config.yaml
norm: "layernorm"
init_std_qkv: 0.0253
init_std_up: 0.0253
lr: 0.00211
beta1: 0.9
weight_decay: 0.17
MLP neurons of a small language model. Each row is named by its layer, matrix (down: output weights) and neuron, and shows model dimensions 32-159. Each number is 500 + 50 x the weight over its row's rms, rounded and kept within 0 to 999. Numbers have three digits each.
A block is one neuron, or neurons of one layer that tend to fire together. After each block is what it responds to, as a language model described it from the Wikipedia text at the highest values.

L10.down124:544487477511501557618477620536470377555452442487529490472482472571497449546506454563449392536416540441509500533466492485496469489489506492449535583542480490586489549454430492482479531494605550505475482511478504570523484541435517521620495529407419428508574450476508521502542545466492503518475437545578537585590500452515464638486485414563489497543508526481519534474506458528470434526481
L10.down190:491511457498484473504451535566560394615517556422533564479456493527511504514455495553482625486394482513525507528440586477496433546532569482504468534539436603464466512394522520433550465458507495523609497568493492494455361505499574515467428468503537530579488518444472575477384564531501383494505379486498547502462546519495448432504552504507527551537502469602481471485555471455496538573583
L10.down288:439506517435457545488395547515504420507512465455483566567548442477503626530451516501448466486549482500456463534515493480426546484552420431486541498413477557474530538570476398503509503584410509553540504470514421470477475564575519456459503545572433589513504535450514459563492509608501602492456305549477505448490495499588521480451593469575536485472555523529413474443436503502525528520493
L10.down308:489513540590543490612495480459484477526537498502487496483487477549542542535464566514472503386494457549461496534550501525419510532466511416573484536395437573530459487513463499537553442497470467541502478513504449490459510517412568514530496519511490535545510519437392552426546496516498450509516478497473493540447463555513494419567480588512584425407576570491518478512500503504482464471509
L10.down512:582472560450470501505413522538504513475510515422487458525573585482465513557532559510494481489479442515538595468501435609509607464449499477495588551455516573528525537622495556569513465521455434464496551486453456473466559486411481540518549573559512577561487509456486540536425522502509579455445300538540565520443418542504482445492496461535485537497510454529541553404498475494435487510503
L10.down567:511381580487588544463517468489431511460565490501467494458472517507511523513553545551471518533481560527505528500471536587516599524512440461494470526507552536547475490504517583515526480502533436491571522554476470453543515470484499527453481521470503480548484495446460478524419475506547511449509154597448501425529538498414490457480487482577480493580536487444566488496495489502485518456471
L10.down693:584544489489458475545436509504529445535402540552516584489506480461499528542453473503467525476465532544442541500453516519549524618496560519473537564558493540454539413570534514519507518467478517389525535466595502546417387438364503556512428549449487480563485484492536526467481521595512514537536581472545514480567415464609561402494522354490417556440527504471492524451526609451417488465534
L10.down707:534557471519555550512530480465439570432491497419447489484513519466515405550463554515502520524433425497479454578456463537454563525459519447496534534561572531583642483479466495517522505563588533543460569465539486472501510382510522506429494542569503508584480498407529572508538583568472538460439238523522513575550477523532484503475533484548463512555500426426478513468536579488465424516424
Responds to: Adjective-completing suffixes. Final word pieces that finish an adjective or other modifier placed before a noun, such as polit|ical, larg|est, experiment|al, redesign|ed, and the word first.

L14.down187:530425449525564434557496439512533530491503497569499517492458507578452549443543488566459459516503603568495543492537513606506617455529519526487554504431569588479535477537510478490453448477507485579539458477557518566498462431491401487485528471525514477414511414517502553545462496496565515471481284552513441517466488492448418537521415447533435485452485508509581495527467472491478510499564
Responds to: Verb inflection endings. Inflectional suffixes that finish a verb, mostly -ed, -ing, -s, -ated, as in performed, detected, returns, rings, usually followed by a preposition; also occasionally month names in dates.

L3.down113:495493511531561545470397585545496489481640529486514506491491510446548505479522460484501459488513451457620529448434525574546470599489422477537589508524456534579490522471434582514537542550507518491444456463503489468491503516561572516455550491538506523524557539543434433542543496414550527558510433469529538493488526513537543495447543475474511509486545565426559532437493466478467455551494
L3.down202:501554481483493468501465501447510518476523470467504567510524505535539526475479493377547465487411435463427490493471501419595460535559457443447505499540482576656543527465507535520446467555497481538462445490477472483501462485538468469436500550511444518553550509538469499492499491455480528535545666524500474501487463566543488477509498443510449581520537476394471544486507550475494440484598
L3.down272:486613549591522521471473572515445579469539462494474507435466462594545545562511480382512478467470481540579517495475535594587554478519485461431491512470492502651525528404520553474537553564595475540569551520547465545473539595473564468451535423543402497566558538550504488565521437475542527523455556538498492571604512534536561605551518509533477554502534539591482529425507521493456461540515
L3.down555:468524491564572476520457489529542591526603481509506463505539520532562496500463432434490455483456455506588450397457480370509489510501547421538493502523475495593436546377502581470553533503475516530524487519586462535458521528573507511525498450522458525609495543509494450536407512422583437554502588475480461465526551517488520479498404545552534591456545478466515520516486557377401473474585
L3.down582:471539503529518449503492539508556473466607409435540453513513426473505547472507451481511439489441458495514447508416447421544292491501444565526453462509459536574493514410479576484470534418539450472482497499430477559473544575559558546531561480467505439559563517528491506488546485512548510557454609562514485486516530542589560414485474522516520544528496496505546511448478578535508444488530
L3.down676:534546563524543550489374542472533528508507484550583471502506527575534497538465451435474550509510469531506498457516413651498725494523451431477464421535508507465590560577534456495567541409521439487497551476575414463503528490565490508523490429479412465545534525604394514489525474461547505490504481473495538456467473462440485456514433473497517506525505552533450555501620439516513479460573
L3.down712:546551537474513502523480529501582534404613495442531498534481479509555512446502551395514495455502508497519488545436429424534647579528481503513504515543482543702489477483498482532501451602511494499450456529514428441474567478432568462424503564546511469498540485516450502495387522445546525553513596528501509469537507540569470496506513569521481502480487469433515549453514508472469434423577
L3.down721:532501494519479533498451596518490485503541508434508468593464492592595467553493476405520429512434396507494567503458478426513494518479376553471578539521438553571494502412512552509533514505476487494476487540516519466481480472503537590532497521496452490546519498566512444455565485349587520530452541492490472505450440486491451396522504439495468495465528496380484511521521444514491477502521
Responds to: Mid-word completion fragments. Short word-piece tokens that continue or finish a word split across tokens, as in unoff-ic-ial, g-ave, rece-ived, compet-e.

L10.down260:449409459518532471439533663519509489490515509512489475486483513449516512531478500591474578543464498456552464549463533489459480558504444540527437434488457498506497518534526441466596524461524436548538501500392473485589393470403533424497413510474477404478440603497521496492421510512539493525564530512540517533449530472502507531400473502512457518485483498489544548519481488545600552460446
L10.down421:529414487534525554484538435473504443532541442534522501521553498451500462502535523437461487534518497514547561567517540495466523497577448578468492509601506530522509451490556509506527566530570510459475526496481544473564576494470476489546511469430542493507396511500541556411452464451489513500548283466500453433560480434423502529496557523524480434484490542486497372526508450451522483505496
L10.down469:525437544475497571548545527500560453436494534494473424509452540563517500506531557445525545476510477539598490547479475483599475584526465481530498473486494439501395486573425514579481559481438513499565502514446413481435457555450516499463502589548477435391506467468526530540489535482522480630391473499541516583465628580447495457473526526528518442539499437474439419415484495442548549536545
L10.down655:446519474484515522535519549451458471422501473504464603605438513505505502539502458392425451500430531535549571527493439511521543451489511524503467499527368573511550530610496504559589529570519485534595467467473513426546497464517475442498502508575549479454538566586470586498439346526415588552496496507536501537550571526530390619458511461465476420452490499464466503497424512529474499553518
L10.down658:478457443492583595504484502390483495440514428523562484508472485548478495517594474553458537429570500449532382444521561453541563526512593471435439510594523552527475493502556574477551513474470561512534549484471430497559400537421498579455505556506493552580473505449520451433590433424468585423519432512514560350581616464499471468456479472444419485549494394430518443522479459539417528466477
L10.down716:488458492499563538532521533380548521480562524498507495476527460528545481516651518526465509623478536436565489412544457539435493512488439430540551516413533482520493577506486426511588594459437519464482498523469474428405525415468438485435488450446524518462512435468519564538527467421501504503522409532471557574509454523488555463389522565515491430474524443521582552568507392508449439400524
L10.down768:439502553467537421503479513461486504504558455466532586440615489552541563441450435509498453422506489536483549469504473508442525518513526496571539524414430395513454488508508503574526503498471499416418550434551448420475429487544436544497499610514435510526474535453476545515434459480503539505510496477440507492611426424532471456427484554520389553497430526474430591497518557549487382487586
L10.down826:504488520498546496557464452501559402531494471529486410562497511531512480500443488458572515536540468537510507540532485470523528539499520466504500521534500503557499436468507617544474557492529529477440552384419552441510460447514470555503500532548543481478520459458526467561479533418490426537549336413545483480527524524499473485381524561595511510500456522474519444395507491551446536470493
Responds to: Word-completing suffix pieces. Final word pieces that complete a split word, chiefly "se" in "these", and verb endings like -ed, -ing, -s (direct-ed, compet-ed, hang-ing).

L3.down154:495493445551403481562545502564566481447517522478505461468539574423406465529460528455489550473533519543507516541481601443435521449612464453465503558497417457479482441492597455550470471576510484368482556482464503585471474496503534598603539552472541564576511496506493569500478458525501500498488449401545541437626435609456545518474485564406477585446512497596517559511436490479515483458488
L3.down172:446418493478545558476429428534555383473493511494581498568493491549536504421499539514470427437444526488481565488509533578486532560388463549576459436500522519530512517574493600523485395547483479511551521489442510491515494551531510591543522497456468524442449477467489505531519512597484564552529402461564514533462521499608541533532524462556387558480492459463542498552414472462478513474421
L3.down280:594498493454507441521387497559511537597562509492530475531488437486440510561456436560523518440618518600495406518440486585514517548510504453502437444493497562500514515549496605479429557569494556576454568549440513512465450457433549622474458548454506544470426568582523437503514510504517459587546375524524475394495490494470488544549538449551482567461573474511532503471439493476404511446539
L3.down398:549533568474499515543523402536522523394477534529487521495575561513496481458541475389515490526444548519501483507520475507456486518473497577460481440536502454496522400518465474541500462517493563509449536500459470495616529464524436496429613433474491480562547563423541393566457535524580494416458579460552541534587492502509518516543474448469459435462566496485423523431510525466437532536514
L3.down546:546501587484518437521644472376478546521535467453577428442529490556491448575506539542513447538461387459437483507615498563552480514551470492529558495556555578527549444364559524488493526483606554395576525482474400548494581490486551511416480574501505464486602562491538519534437502495531529502398538448446542550550405564555486389508444534535546461512506560421551569544498440451536541461515
L3.down549:486496506569494377492486386434483544509534544413562478422468561596473473501432458508461534625538522486538536564462455577488526477536490560524563578495485430474508478490489649535538450389541493409482585478525464468560512547458444538507490558499522477526586545516493528470540461488467516532478469474473451578460500502530473445575473451398424436525584604542557567489511433537561502519486
L3.down720:395494404514463511533507423482461555444538538558533412423466473654503574545496461438579532467549507544562465517505422518411442547501547529470409515471514461492495442594471523509457505496516396480555526485418531565462559444470521381587569574545554599478447558487495431505479490485537444476505600562479433457568558571421401513540451547431423511489566499557457504533458520562512450513478
L3.down874:435473541476524421481529481446489503462472523532526474531511522499402551503552482496490410510533535430447495541535519481564453426478486514566475443507379512569485399512445588524487489448434439507552584463543497464594545477478520498522465510538557402445449523421547453563613562428459464566462445503597455502588472487492541507541470476541558470519489463468543544574547437435478539476524
Responds to: Word-completing stem pieces. The final piece of a word stem, strongest on the g of young, youngest, younger and Youngstown; also new(spaper), open(ed), l-ast, st-ruct, Ro-ad.

L14.down170:501491459482437376515507550500456509562510390513480490481466528428494535494448495530516492512491514503494572485425498539480516493501490458607417610539443578480417452496493527533472421512420554512494446453585486506473448558405492495570463556455578467509525576488519500476509468609516512539527336528552474505500518462539503509466437487470585556450508477417432408469504595440524512538583
Responds to: Adjective-completing word pieces. Final word pieces that complete a split adjective, especially "g" in youn-g and "ard" in stand-ard, also "al"/"ial" in loc-al, offic-ial.